Part of a small language model's weights.
Training: a variant of Muon for these matrices, 1328M tokens.
MLP neurons of a small language model. Each row is named by its layer, matrix (down: output weights) and neuron, and shows model dimensions 229-292. Each number is 200 + 30 x the weight over its row's rms, rounded and kept within 0 to 999. A neuron's up and down rows have the sign that makes its largest values positive.
A block is one neuron, or neurons of one layer that tend to fire together. Before each block is what it responds to, as a language model described it from the Wikipedia text at the highest values.

Responds to: Line breaks and leading dashes ending one row and starting the next in infoboxes, medal records and wiki tables, e.g. after "Shot put |" or before "- Party:".
L5.down112,190,262,154,212,175,208,207,210,189,221,203,222,260,184,175,199,160,186,167,206,151,251,191,189,241,215,197,145,185,207,163,184,217,185,228,231,228,163,201,237,158,173,173,217,152,202,172,132,160,237,165,207,212,183,208,220,242,169,209,156,224,232,215,180
L5.down431,216,189,214,183,224,179,154,228,216,190,213,220,216,194,209,175,214,215,159,182,176,205,183,228,177,215,184,181,220,213,211,191,171,196,145,226,146,190,181,181,198,219,223,197,146,172,212,192,150,176,162,220,207,200,190,229,241,170,172,221,216,258,209,146
L5.down746,198,212,184,194,194,176,199,156,185,170,169,144,197,219,200,165,241,211,244,202,184,190,267,193,190,212,213,205,192,162,157,192,203,213,208,237,202,202,206,193,200,203,206,248,152,155,190,123,194,192,158,210,219,214,149,191,223,211,203,200,217,210,193,225
L5.down1322,136,147,177,180,208,159,148,210,189,178,253,216,216,192,215,219,155,243,215,205,202,181,168,207,140,204,170,216,194,163,161,181,209,165,231,216,197,212,207,187,189,179,233,218,200,146,231,150,175,215,221,240,203,185,192,207,198,194,219,237,232,167,189,185

Responds to: Third-person subject pronouns opening a sentence, usually before was/is, strongest for She (She appeared), also He, It, it, They, even as word-start pieces (Sheikh, Heian).
L2.down1207,167,142,166,133,164,226,175,239,245,246,180,169,218,234,249,225,191,174,175,155,190,200,193,173,175,197,223,225,198,171,190,199,157,163,173,205,238,185,199,184,223,224,217,275,155,180,183,216,202,232,184,160,250,226,180,230,172,203,234,185,254,148,149,173
L2.down1622,190,177,281,205,190,302,172,267,210,131,201,210,187,205,179,204,171,181,189,235,151,151,276,220,208,190,185,172,156,251,211,183,137,189,229,168,177,158,168,201,217,194,180,238,198,206,191,252,140,259,188,195,168,189,166,213,264,181,217,169,190,131,179,193

Responds to: The last word and comma of a sentence-opening adverbial phrase before the main clause, e.g. In 2020, / In other words, / At this point, / On 13 March 1824,.
L5.down260,188,155,168,192,227,186,205,230,223,182,266,192,249,206,152,193,213,225,159,211,159,216,170,137,248,213,240,133,242,249,201,198,189,209,184,220,202,222,191,197,222,219,163,200,154,196,253,148,144,215,232,273,185,192,174,245,203,195,196,187,243,197,179,201
L5.down478,255,252,149,213,185,219,202,231,184,201,201,197,163,238,190,216,198,233,152,200,157,145,144,189,202,215,235,190,204,239,167,187,204,200,203,157,258,252,173,182,219,234,173,182,210,246,238,172,206,180,231,210,178,138,218,191,165,246,230,167,214,184,159,183
L5.down836,183,198,167,218,193,195,203,241,223,173,179,196,262,234,247,147,188,170,206,169,177,245,229,183,215,238,236,268,198,208,195,211,176,218,221,187,201,175,141,221,258,192,199,216,192,224,200,190,195,174,151,179,131,192,196,189,205,213,220,145,216,217,153,181
L5.down1088,210,204,223,180,152,119,204,195,197,198,153,199,167,195,262,224,172,202,184,225,155,251,155,171,220,175,232,185,185,254,161,178,220,210,183,153,223,203,218,166,240,184,186,232,204,248,203,176,197,164,225,165,223,190,193,212,191,208,203,201,218,205,178,235

Responds to: Four-digit year tokens dating events in biographies and histories, strongest right after a sentence-initial In, as in "In 2001", "in 1987", "May 2019,".
L5.down59,186,205,232,181,188,171,168,204,167,150,183,219,138,200,221,219,241,140,138,164,203,219,213,208,173,164,241,204,225,201,221,169,244,140,198,212,158,202,269,208,202,242,182,178,194,198,222,217,177,163,159,194,213,207,216,204,202,216,225,208,234,194,177,217
L5.down556,190,172,156,151,184,213,204,194,195,249,213,214,160,214,205,187,168,152,192,220,208,234,191,191,194,187,160,215,182,200,194,172,193,207,238,204,184,194,192,160,185,257,197,149,244,162,131,184,228,170,205,184,237,218,153,224,190,206,177,189,197,227,212,238
L5.down783,193,195,151,190,204,190,221,216,190,160,196,177,218,220,180,259,205,219,144,208,166,233,277,236,198,184,222,209,174,257,214,177,206,164,187,206,211,234,181,142,201,198,204,210,196,224,242,170,224,258,200,234,184,221,186,236,238,208,152,234,150,188,188,249
L5.down1153,151,271,156,234,152,178,192,208,252,203,211,229,153,241,219,225,208,227,217,184,203,209,205,215,176,215,190,228,229,188,149,245,258,213,211,206,204,192,200,242,170,204,224,217,228,192,152,231,198,199,253,250,268,216,218,184,173,168,198,238,198,244,222,238

Responds to: Mostly the first degree figure of map coordinates after a Coordinates: label or address cell, e.g. 41°, 33°; also ISBN, currency signs, field values.
L3.down10,238,130,143,195,199,199,175,239,200,208,258,180,165,170,213,160,203,187,163,276,156,165,142,188,240,152,181,194,225,215,186,152,234,192,186,187,159,226,153,194,167,180,201,193,168,243,231,236,197,200,190,197,215,229,194,215,269,198,189,169,160,184,203,190
L3.down512,206,188,196,227,170,212,164,182,139,159,214,193,202,220,174,178,202,180,201,218,214,239,163,191,276,242,214,186,194,240,226,202,244,250,194,176,149,171,201,210,219,216,229,192,164,210,206,217,168,211,205,223,224,189,178,176,178,240,180,188,178,214,159,171
L3.down786,211,172,189,161,144,240,204,241,214,223,193,220,177,204,207,211,203,234,167,228,215,199,214,189,156,155,168,198,226,203,154,200,221,200,200,168,199,232,218,175,192,218,234,222,160,269,222,222,152,204,187,173,244,194,195,214,220,164,194,215,185,179,180,189
L3.down916,198,154,166,158,177,144,208,186,231,166,146,176,227,203,189,183,147,220,175,218,164,195,191,193,191,93,186,232,211,173,187,234,200,210,215,205,171,266,213,240,190,226,187,252,178,181,213,183,163,187,192,234,235,189,197,196,191,230,196,219,156,189,218,183
L3.down1062,204,153,223,199,255,186,182,199,244,190,206,187,179,183,235,191,182,191,206,176,143,192,185,197,213,247,182,180,268,229,209,180,191,218,200,222,215,247,267,233,193,204,228,193,158,233,232,223,193,213,181,213,188,210,222,167,215,197,248,223,190,183,195,177
L3.down1198,201,178,182,185,160,178,195,193,148,261,188,184,177,218,231,246,226,173,203,252,187,214,187,180,214,207,163,192,251,196,187,219,217,133,172,229,169,162,177,233,177,223,198,167,171,266,211,234,193,165,208,183,195,217,236,213,228,209,213,217,203,150,235,207
L3.down1342,176,188,248,153,224,209,200,215,206,203,246,196,191,226,222,161,228,178,198,176,179,162,219,177,205,220,137,230,240,208,182,191,220,184,172,211,203,219,185,196,168,216,239,168,161,215,177,177,205,213,223,177,214,188,212,229,225,172,204,203,161,180,178,191
L3.down1621,258,156,176,165,198,218,209,211,162,149,224,208,161,207,229,166,212,206,205,224,200,203,190,165,168,213,154,156,189,194,178,188,278,182,224,180,166,193,204,232,158,241,188,171,185,273,185,196,191,198,180,203,202,210,164,252,164,158,215,179,186,189,218,190

Responds to: Main verbs, mostly the light verb bring, and also make, take, put, turn, that form phrasal or idiomatic constructions: brings together, brings her to tears, took the matter to, make up.
L2.down460,199,195,168,191,227,198,184,226,208,186,224,229,205,180,216,188,220,181,162,178,115,216,122,204,278,232,168,177,251,139,242,221,211,159,210,240,194,259,174,168,217,160,177,218,194,231,164,223,191,269,205,173,200,173,217,214,214,182,208,237,170,194,221,225
L2.down1160,199,210,221,226,181,123,232,198,212,210,217,197,210,220,196,204,229,203,214,220,202,215,237,185,159,221,181,213,151,145,164,204,170,186,193,241,240,215,222,178,212,141,166,144,157,200,199,182,200,248,192,134,195,203,242,220,232,180,218,221,190,204,189,170

Responds to: Tokens ending a sentence or clause: periods fused to the last word piece, closing quotes, semicolons, e.g. "cause." "females." "drugs;".
L5.down823,168,206,169,178,210,216,180,214,163,182,196,183,194,159,265,226,199,233,193,195,175,200,244,172,243,196,248,168,245,215,210,241,180,232,183,225,201,189,225,240,231,261,252,203,205,186,238,241,167,154,224,204,166,163,164,151,178,206,128,184,230,213,202,206
L5.down1391,268,225,208,234,207,220,154,167,215,171,182,245,207,221,184,185,196,212,179,173,194,268,215,145,204,154,245,238,170,242,186,173,244,224,194,191,278,176,178,263,170,201,257,233,196,190,207,166,214,170,194,232,191,195,184,213,199,228,170,195,209,209,168,189
L5.down1527,196,173,183,218,222,264,163,188,146,195,181,161,199,200,203,210,203,217,220,182,171,165,225,192,249,168,185,196,187,158,174,186,162,173,221,199,200,177,203,215,195,159,190,146,188,230,183,228,180,219,155,162,170,211,200,242,255,180,176,222,173,212,169,197
L5.down1662,211,151,208,268,201,154,202,202,154,204,208,146,193,173,219,212,193,191,165,230,174,173,263,139,252,215,236,166,209,256,244,211,192,161,161,193,226,122,176,227,192,212,192,192,169,208,244,200,211,195,219,230,213,153,196,231,139,212,187,192,137,167,179,243

Responds to: Tokens just before the main verb in a verb chain, mostly "to" after began, seemed, started, tends, plus modals (can, cannot) and adverbs (ever, first).
L5.down657,158,236,223,186,230,152,221,238,211,213,206,166,246,220,142,205,191,160,211,244,159,203,246,220,204,201,226,186,238,239,157,204,160,211,192,204,168,229,258,196,191,215,226,164,169,199,206,222,183,154,190,255,174,184,253,216,228,288,188,213,244,199,221,203
L5.down882,237,182,252,210,238,225,204,219,183,226,176,203,214,235,235,202,210,205,259,187,188,152,226,208,171,247,196,149,206,246,204,186,189,226,215,188,220,218,183,126,198,152,205,231,185,224,171,132,209,223,244,236,184,183,194,187,160,191,229,238,239,171,245,187
L5.down1036,204,197,213,148,225,216,207,218,235,210,227,230,203,227,193,198,231,175,227,201,176,217,184,214,227,130,285,235,207,193,222,223,159,229,206,228,204,200,255,215,124,198,162,199,177,184,220,194,222,191,183,230,210,177,258,222,169,222,201,168,236,194,180,207
L5.down1466,169,224,205,156,240,170,200,223,211,187,264,152,196,165,215,203,208,195,202,255,159,133,201,130,207,149,202,244,200,199,188,188,190,165,224,210,197,177,186,225,127,143,248,176,193,164,185,250,188,172,232,229,208,223,233,183,265,179,200,222,281,265,215,207

Responds to: The last word or word-piece of a sentence, with its period attached, such as Arts., boundaries., 1971., usually before a new sentence or line break.
L3.down23,219,203,225,187,227,246,215,232,227,209,207,208,195,237,198,203,227,216,233,149,214,204,196,216,256,222,236,212,225,233,221,218,241,252,209,229,190,174,192,184,179,210,201,222,199,183,229,194,205,125,239,201,179,157,174,190,224,246,249,180,209,158,147,196
L3.down336,235,237,195,208,203,213,181,175,196,220,198,260,229,215,219,221,202,211,180,223,227,166,243,186,186,172,152,178,235,201,237,186,175,136,196,156,162,133,122,145,176,234,186,164,200,169,146,221,210,224,197,177,196,212,201,229,223,175,200,189,204,220,192,242
L3.down427,174,199,285,203,270,181,229,241,146,247,245,186,236,180,199,221,229,152,167,171,210,213,184,157,155,188,193,161,194,226,142,215,194,207,240,246,208,217,198,175,194,174,188,184,175,225,186,239,206,224,215,207,241,202,190,213,231,236,244,219,210,205,204,134
L3.down531,217,215,228,284,187,212,175,203,193,175,150,240,159,192,184,234,181,134,250,241,208,161,180,189,256,247,158,208,255,231,186,174,173,147,191,261,187,187,226,223,222,230,160,186,229,166,213,185,183,235,177,205,193,204,261,129,182,195,157,205,228,224,158,244
L3.down742,205,186,184,124,216,151,191,195,175,105,133,145,207,215,175,220,219,195,185,211,203,188,245,222,189,209,243,263,209,198,223,245,187,217,205,186,231,173,162,209,211,238,222,133,183,174,192,215,197,163,207,219,187,201,180,200,197,148,204,203,188,195,243,155
L3.down917,218,187,186,139,163,228,203,124,210,223,140,190,216,152,214,177,187,277,177,235,132,190,197,128,162,142,277,210,209,235,182,185,216,218,197,181,226,177,239,220,210,128,175,185,190,230,269,239,178,179,212,235,227,161,188,169,195,187,206,208,240,205,217,229
L3.down1214,233,211,207,170,174,173,191,253,173,167,194,214,194,230,210,205,187,201,205,206,207,223,212,241,228,189,159,190,171,162,205,203,233,185,218,191,193,260,212,160,249,194,181,203,205,207,248,241,228,206,208,240,211,231,199,203,188,171,273,100,187,195,214,200
L3.down1456,199,204,173,203,201,186,211,213,183,245,172,160,244,253,140,211,212,186,177,199,207,242,198,309,235,200,187,204,237,252,236,232,228,165,226,160,187,207,218,183,126,178,222,209,217,172,239,235,161,210,225,201,125,222,220,195,204,193,162,231,210,257,222,179

Responds to: Transitive verbs, often final word pieces, right after "to" or a modal, just before their object, e.g. safeguard, defuse, stabilize, compel.
L5.down388,166,184,176,263,180,140,213,211,151,198,216,187,250,253,178,134,239,188,179,206,196,241,209,219,233,190,227,188,248,154,172,194,256,137,242,173,238,224,263,203,248,233,240,182,228,247,179,214,248,200,178,188,225,193,166,168,209,203,188,170,210,240,165,263
L5.down498,229,175,197,193,130,196,189,213,171,213,235,186,234,178,204,168,199,201,184,233,128,225,189,199,168,231,220,156,289,184,201,206,181,191,194,156,176,171,235,237,259,213,209,201,186,188,191,197,170,241,211,225,208,150,187,238,184,235,193,198,234,136,233,185
L5.down544,236,166,190,193,250,193,180,192,142,201,186,196,262,216,176,246,261,248,170,205,136,227,135,189,236,251,211,152,222,159,199,200,221,207,194,160,239,194,222,225,141,244,183,247,197,229,222,220,206,233,171,225,177,232,228,213,198,200,182,181,203,185,231,161
L5.down1506,195,132,216,195,260,222,212,216,222,249,158,211,212,176,181,276,183,178,174,257,158,206,154,244,212,227,194,179,210,190,224,171,202,191,199,200,174,146,219,200,203,171,245,169,174,195,178,158,156,188,230,186,232,178,210,185,212,224,205,159,220,227,163,196

Responds to: First digits of a number, usually a year right after an opening parenthesis following a name or title, as in Line (1965–1979), Kid (1973), F (1959.
L3.down310,197,241,166,201,187,226,177,214,224,186,233,175,211,185,208,207,221,189,223,214,200,215,224,229,225,181,216,192,141,178,198,163,218,216,188,164,171,211,211,201,146,183,203,181,197,207,210,129,203,231,198,221,164,216,204,171,135,222,200,188,173,297,212,163
L3.down329,227,215,184,171,230,238,192,167,176,205,242,198,164,182,166,200,156,202,236,146,213,247,195,228,218,226,224,193,246,162,198,182,223,220,142,178,152,202,194,206,194,215,197,184,197,210,225,209,134,240,236,154,202,208,173,160,200,195,219,162,216,224,196,267
L3.down738,182,178,185,161,213,179,149,211,218,206,238,180,187,210,232,243,124,249,153,217,194,215,164,171,198,224,227,165,212,146,172,211,171,191,206,187,158,229,215,144,172,201,228,194,168,223,224,225,179,231,221,251,178,222,244,178,195,163,158,228,220,200,232,188
L3.down980,178,231,259,163,214,215,204,147,174,194,225,204,162,160,193,214,192,276,258,197,292,194,178,254,241,206,265,168,212,182,197,176,246,233,200,159,230,269,196,180,174,264,178,211,189,152,165,190,188,220,216,197,137,245,211,211,202,195,219,241,157,175,227,206
L3.down986,161,223,160,158,227,227,196,170,180,163,171,199,216,217,188,245,162,188,198,193,198,243,112,227,264,196,195,192,184,229,221,174,223,227,187,196,168,197,203,188,159,254,231,194,224,212,214,199,202,242,198,185,177,269,191,236,192,214,218,201,181,224,163,179
L3.down1166,201,196,220,173,173,158,193,177,178,190,211,266,219,175,317,266,184,176,177,196,207,216,234,156,190,203,197,194,179,192,154,208,190,233,206,212,204,249,205,190,223,259,249,229,231,206,237,217,236,212,226,172,192,278,177,230,174,178,201,176,143,204,134,218
L3.down1266,187,221,157,122,222,234,197,224,181,182,210,162,214,207,174,198,222,186,140,233,169,219,191,265,226,231,213,194,156,217,246,202,208,219,184,156,157,206,205,126,183,248,196,249,212,175,213,197,177,209,193,230,215,221,231,235,176,210,220,209,170,216,222,196
L3.down1294,250,154,233,168,146,222,218,176,206,225,246,175,214,205,206,229,183,228,164,193,173,227,199,248,213,214,203,243,209,206,178,237,248,211,212,223,208,181,196,196,169,242,216,220,190,214,218,233,192,219,225,136,225,232,209,228,164,177,222,168,191,244,188,227

Responds to: The last token of a sentence with its period fused on, often a word-ending piece like -ers., -ies., or a year, as in own'ers.', 2016., Berlin.
L2.down163,208,227,221,197,232,222,202,213,207,224,196,151,207,186,140,194,145,188,177,176,188,219,210,176,215,216,169,208,222,229,192,277,135,184,182,211,200,205,198,239,194,262,218,213,190,171,249,271,138,231,166,199,183,211,182,187,191,220,160,219,213,195,241,178
L2.down1267,193,173,202,205,276,192,147,173,174,217,154,179,192,192,252,223,214,178,104,221,168,194,160,210,211,217,203,215,185,252,108,238,201,167,184,228,199,203,219,182,212,187,285,204,212,195,177,246,229,238,218,199,217,210,179,190,150,213,165,167,204,158,270,207

Responds to: Common light verbs right after a subject, to, or a modal, such as make, made, get, be, performed, with their object following.
L3.down238,169,196,216,174,169,192,203,230,233,171,177,181,203,198,187,148,159,213,217,168,141,143,113,211,192,208,196,221,214,231,243,236,202,236,194,210,238,194,193,196,229,203,241,192,132,199,202,173,252,140,242,216,180,204,215,226,197,191,264,227,225,186,239,244
L3.down323,183,184,166,209,206,170,175,240,145,235,230,182,196,222,217,207,128,260,193,150,227,201,174,170,199,198,220,200,190,185,147,157,194,168,198,131,255,169,258,240,231,175,221,164,195,224,166,238,229,202,228,223,202,203,168,208,167,185,168,164,218,251,126,209
L3.down330,208,153,194,149,209,215,201,216,200,221,266,230,191,192,215,219,179,169,212,199,176,162,207,171,222,243,169,211,185,150,194,182,222,129,212,154,220,192,186,246,143,200,197,224,213,101,159,214,198,186,170,180,224,176,223,217,212,223,184,248,188,182,230,254
L3.down662,200,176,195,185,178,239,230,198,224,189,270,179,168,241,184,207,223,155,214,169,166,130,220,179,217,178,219,187,177,198,171,192,173,200,156,129,195,170,211,247,214,188,207,197,145,188,219,219,235,187,230,183,134,207,275,234,164,256,188,211,213,215,167,231
L3.down769,222,278,170,204,186,190,197,208,138,180,176,186,175,253,231,210,218,208,224,199,134,224,194,213,163,187,136,192,222,212,156,230,176,179,219,185,171,206,197,194,191,150,196,195,204,190,246,231,247,201,187,182,146,256,201,216,187,234,215,250,218,187,232,223
L3.down937,239,156,218,186,225,161,194,227,208,194,243,183,162,211,160,198,166,228,192,214,203,144,154,168,223,123,192,221,199,212,198,189,236,110,205,196,243,216,197,170,138,161,198,126,202,182,209,188,162,184,196,213,225,181,172,149,221,180,214,200,201,222,224,221
L3.down1326,162,175,237,165,196,165,191,225,193,112,156,212,169,153,188,198,173,218,237,251,211,217,163,213,192,185,159,186,162,155,272,218,170,204,182,214,209,164,195,206,233,213,232,202,190,195,174,220,196,216,208,180,190,222,303,202,193,205,206,222,144,190,168,181
L3.down1672,202,175,230,215,179,237,196,242,214,235,221,246,150,218,227,182,217,181,230,223,170,116,136,255,204,178,188,193,187,180,210,234,240,169,209,195,226,235,235,219,226,196,244,217,243,248,101,265,210,186,205,195,205,129,186,188,233,172,244,189,184,232,154,215

Responds to: Third-person pronouns (he, she, them, him) referring back to a person in biographies or narratives, often starting a clause after where, a comma or a period, as in "where she received" or "replaced him".
L3.down133,237,172,207,157,233,180,188,229,238,155,210,239,186,224,185,226,211,159,145,174,189,210,150,184,219,133,215,154,192,200,180,176,210,177,247,168,193,227,172,193,253,183,292,189,233,205,179,184,207,167,231,202,240,189,214,238,194,205,234,237,189,206,182,215
L3.down236,264,144,165,203,219,225,167,231,194,182,210,202,181,212,200,146,167,215,203,225,239,193,213,204,175,186,215,202,198,201,230,225,203,167,196,149,265,178,222,222,182,136,215,234,144,225,214,213,262,183,164,166,233,190,165,207,200,219,224,184,236,154,249,253
L3.down555,180,213,203,135,157,186,206,249,242,151,208,209,218,206,212,207,214,253,183,200,194,191,225,152,188,166,213,230,235,195,174,205,206,184,213,204,219,180,173,160,190,216,257,175,222,201,267,238,193,184,190,166,188,210,208,253,221,207,191,252,200,183,251,233
L3.down815,208,162,212,198,279,188,202,227,185,215,130,137,210,184,226,151,208,223,242,202,197,180,147,189,194,187,213,140,179,167,200,170,184,223,225,189,212,179,182,260,103,211,191,225,212,219,280,168,229,220,195,156,177,204,161,259,182,208,252,170,209,248,222,254
L3.down1174,238,193,166,200,233,211,191,195,180,233,146,161,191,186,203,207,187,199,220,154,233,207,239,212,199,213,200,208,163,218,186,189,197,190,139,160,194,241,150,170,180,209,252,212,158,210,220,181,163,174,162,241,179,171,183,200,232,244,256,166,188,214,179,237
L3.down1394,206,176,214,188,166,207,175,241,213,162,181,227,176,270,194,202,214,210,156,215,158,153,204,173,177,216,220,231,188,186,202,220,178,206,214,258,202,208,164,168,236,184,175,212,157,192,169,181,205,210,208,204,205,217,210,219,240,240,220,220,235,164,221,176
L3.down1435,178,195,257,250,236,233,193,159,200,193,225,188,156,197,254,218,147,226,221,174,206,149,282,141,208,221,245,202,239,194,191,219,180,217,230,171,241,225,182,182,261,192,219,199,191,229,170,232,241,171,158,198,179,188,212,236,201,168,187,167,249,208,222,175
L3.down1583,186,247,192,118,197,174,217,190,231,161,162,160,181,236,177,244,188,189,158,227,234,206,175,158,222,135,215,223,127,237,200,200,189,185,177,158,230,155,186,261,216,182,250,171,184,226,185,186,199,252,223,219,142,242,158,191,195,217,219,246,156,214,132,175

Responds to: The merged space-plus-open-parenthesis token (often fused with its first word or digit) after a name or title, opening asides like (born, (1917, (radio, (third round.
L2.down703,173,217,132,167,233,206,189,240,173,221,210,188,202,233,235,211,157,157,182,153,182,204,226,229,239,208,176,147,176,190,252,181,228,192,171,191,147,246,191,159,217,260,201,194,199,217,206,196,224,210,207,228,175,212,233,246,170,177,216,226,163,237,223,212
L2.down1518,227,220,184,182,185,172,209,159,194,217,237,182,247,185,245,193,222,172,174,199,164,213,160,181,194,235,189,207,210,193,261,215,241,208,180,163,166,232,189,245,173,253,182,205,173,190,206,155,234,198,215,169,222,167,202,195,180,208,216,215,196,214,231,213

Responds to: Function words that lead into what a biographical subject did next, chiefly infinitive "to" after went on, wanted, decided; also has/have, later, and section-heading words.
L5.down138,223,204,174,268,199,162,222,193,218,181,241,226,219,215,218,246,220,208,192,220,170,207,226,197,201,256,242,189,187,251,185,187,172,169,223,218,186,189,153,215,223,206,204,157,177,172,260,214,161,274,191,249,207,205,132,241,241,240,216,180,249,177,195,188
L5.down150,213,162,156,108,158,246,209,169,222,228,155,208,185,193,233,200,171,152,189,227,178,180,195,202,205,151,149,244,213,206,169,252,218,220,214,215,174,213,180,226,231,210,230,207,177,150,199,195,173,264,161,218,137,215,194,211,209,165,211,204,182,219,181,190
L5.down1396,156,217,203,144,183,194,214,235,247,182,196,213,154,213,185,202,235,192,151,158,187,223,187,205,191,205,156,200,204,211,219,198,159,189,209,216,253,219,149,132,212,179,249,203,200,184,239,184,236,232,241,191,138,204,221,226,196,230,210,155,209,240,166,193
L5.down1422,218,218,242,187,218,149,168,176,220,209,178,160,189,223,243,233,228,193,166,227,153,222,162,231,244,218,213,229,226,169,206,200,217,190,234,217,218,200,230,211,202,232,176,214,176,168,233,228,179,169,187,189,186,177,220,191,160,184,207,211,137,216,228,186

Responds to: The degree number token starting a latitude coordinate (48°, 33°) after addresses in listing tables or Coordinates: fields, plus degree signs in angles; weakly mid-word pieces (ider, ves) in table cells.
L2.down1190,195,215,244,162,187,159,140,181,186,204,196,158,136,236,220,208,219,231,212,176,180,185,215,190,199,156,168,159,253,209,176,184,174,182,103,165,190,209,141,200,182,240,186,189,221,236,227,203,177,207,177,166,255,225,155,206,197,179,206,256,181,224,188,145
L2.down1191,182,189,225,170,203,198,191,243,167,179,220,184,151,165,191,125,217,195,194,215,188,171,228,180,234,184,86,228,213,217,191,189,236,142,141,243,194,217,241,230,153,235,150,201,199,248,221,230,172,174,154,210,242,189,173,214,185,196,197,203,184,205,211,195

Responds to: Final word or word-piece of a sentence with its period attached, as in "boundaries.", "Institute.", "others.", often before a new sentence or line break.
L2.down8,207,181,253,214,225,179,246,177,169,183,207,152,213,211,185,222,178,170,232,197,149,217,199,211,226,163,213,193,193,285,203,231,237,211,254,199,161,203,208,161,170,173,225,211,199,230,239,192,175,209,155,237,239,190,233,231,211,249,231,139,136,157,204,277
L2.down943,179,200,207,206,210,226,188,188,141,235,175,204,155,217,201,158,187,162,149,239,204,197,249,198,193,194,232,168,201,202,184,207,191,149,169,190,198,155,161,179,233,225,243,207,121,199,178,193,219,203,192,221,182,234,279,134,163,202,167,221,209,188,241,179

Responds to: The first finite verb right after a sentence's subject noun phrase, mostly has, had, is, such as "Star-Crossed is an", "Slater has represented".
L3.down105,225,167,266,139,169,193,201,206,200,175,179,158,230,233,205,235,263,171,221,247,126,260,206,198,174,197,156,224,198,197,203,233,141,201,197,207,229,139,219,217,155,245,238,193,139,195,222,176,169,195,244,189,143,193,213,191,221,220,245,196,211,241,173,189
L3.down372,183,213,228,168,214,183,193,230,198,180,201,181,221,267,176,183,186,212,231,196,240,205,221,147,174,217,187,246,192,159,206,174,237,199,217,176,216,195,189,222,193,170,222,223,265,188,187,222,179,160,198,179,195,199,192,153,234,218,161,153,184,219,224,219
L3.down458,188,183,215,165,168,166,215,217,193,169,239,144,215,242,196,182,185,197,214,247,176,246,207,202,211,187,229,179,266,160,198,206,132,184,176,210,174,225,237,167,156,251,222,197,188,193,184,212,235,148,206,213,143,191,259,206,206,221,164,176,203,238,225,243
L3.down475,232,253,206,227,182,194,207,209,246,222,228,186,215,170,205,267,221,156,212,169,179,202,185,199,216,153,232,189,199,269,161,214,215,171,214,201,185,159,197,177,188,245,182,225,158,204,199,198,163,176,139,216,179,132,164,194,207,251,193,278,202,133,236,234
L3.down773,245,219,233,202,222,179,201,208,181,208,219,160,222,197,154,172,148,165,202,199,236,174,201,212,220,196,190,192,234,189,229,197,181,179,170,218,196,215,183,128,97,149,206,172,183,189,250,189,197,210,225,247,173,189,274,223,181,187,190,168,188,162,197,239
L3.down1553,160,124,245,225,211,239,166,223,222,241,173,208,199,205,266,164,166,172,198,208,156,170,184,184,253,163,134,257,252,250,160,154,249,206,207,257,189,210,168,233,187,175,218,218,192,224,160,136,245,195,237,147,215,224,179,270,316,240,179,171,187,228,199,174
L3.down1603,229,185,194,223,200,172,281,261,257,180,205,164,193,241,157,208,257,168,191,135,128,202,202,173,227,197,182,198,224,188,170,230,186,240,238,184,205,175,205,184,199,172,187,205,162,190,172,207,220,190,188,165,211,192,192,231,216,242,179,172,191,201,185,215
L3.down1678,208,251,216,227,216,163,238,140,203,210,220,173,235,212,168,212,211,120,241,167,208,245,245,159,257,159,184,193,203,229,135,190,191,219,225,200,227,237,166,194,189,236,187,224,180,226,218,208,183,171,224,163,192,219,189,144,209,199,224,214,150,176,218,215

Responds to: Final word of a sentence carrying the closing punctuation, often years, places or nouns, e.g. since 1886., in 1970., prison.
L3.down525,204,196,176,178,189,195,218,197,246,186,169,229,146,246,217,175,195,207,174,250,229,183,219,197,173,203,215,161,196,258,166,236,215,231,214,208,199,241,205,132,184,197,204,191,188,211,241,173,173,260,180,156,214,207,278,197,242,233,258,180,178,156,207,175
L3.down1162,223,127,201,168,142,199,184,227,190,168,217,196,189,170,244,213,170,171,273,172,172,120,209,171,185,214,176,187,204,168,216,172,196,209,224,218,147,191,230,173,164,215,204,216,215,231,207,195,172,202,187,211,209,158,233,173,227,193,205,220,191,194,225,172
L3.down1261,203,163,211,174,153,117,205,241,222,183,174,198,210,209,217,190,186,223,220,161,238,225,231,216,168,225,152,196,159,182,222,120,187,190,160,193,143,204,184,168,146,194,182,177,218,232,208,228,255,190,185,204,191,195,200,236,126,150,205,236,181,202,201,172
L3.down1409,201,201,243,188,199,176,193,189,236,150,204,182,221,280,192,214,251,172,226,224,218,159,171,178,167,240,148,249,222,238,198,233,228,186,254,224,143,249,192,274,172,204,202,147,199,165,235,210,214,192,202,197,186,169,189,245,177,151,245,240,231,182,231,161
L3.down1410,215,245,175,267,189,150,184,225,187,176,255,215,211,204,185,189,243,189,217,252,192,230,183,187,211,209,153,177,151,242,233,209,178,193,175,177,237,182,210,277,187,209,225,233,209,134,173,205,171,196,222,251,186,277,176,187,191,171,153,232,224,235,194,200
L3.down1441,210,146,151,178,217,189,182,193,211,197,202,229,193,194,208,239,195,167,236,168,257,222,255,220,182,223,216,234,180,155,210,164,197,195,201,202,211,180,203,160,214,267,228,142,200,152,221,217,228,261,199,217,195,194,275,217,213,166,178,230,151,211,186,210
L3.down1455,251,210,204,220,259,150,219,119,207,190,242,225,176,185,162,193,186,158,161,233,210,198,182,251,194,248,176,231,193,203,216,233,143,209,227,152,216,167,206,189,170,212,172,246,224,153,226,205,221,165,175,212,216,172,175,188,162,195,197,208,165,172,147,209
L3.down1506,168,197,215,197,205,173,197,210,218,237,211,180,162,186,187,199,199,214,173,174,220,184,197,261,161,159,210,262,245,209,193,143,201,178,224,192,152,234,203,198,196,160,200,231,219,234,243,296,251,238,157,163,167,194,233,210,239,192,252,237,161,170,241,231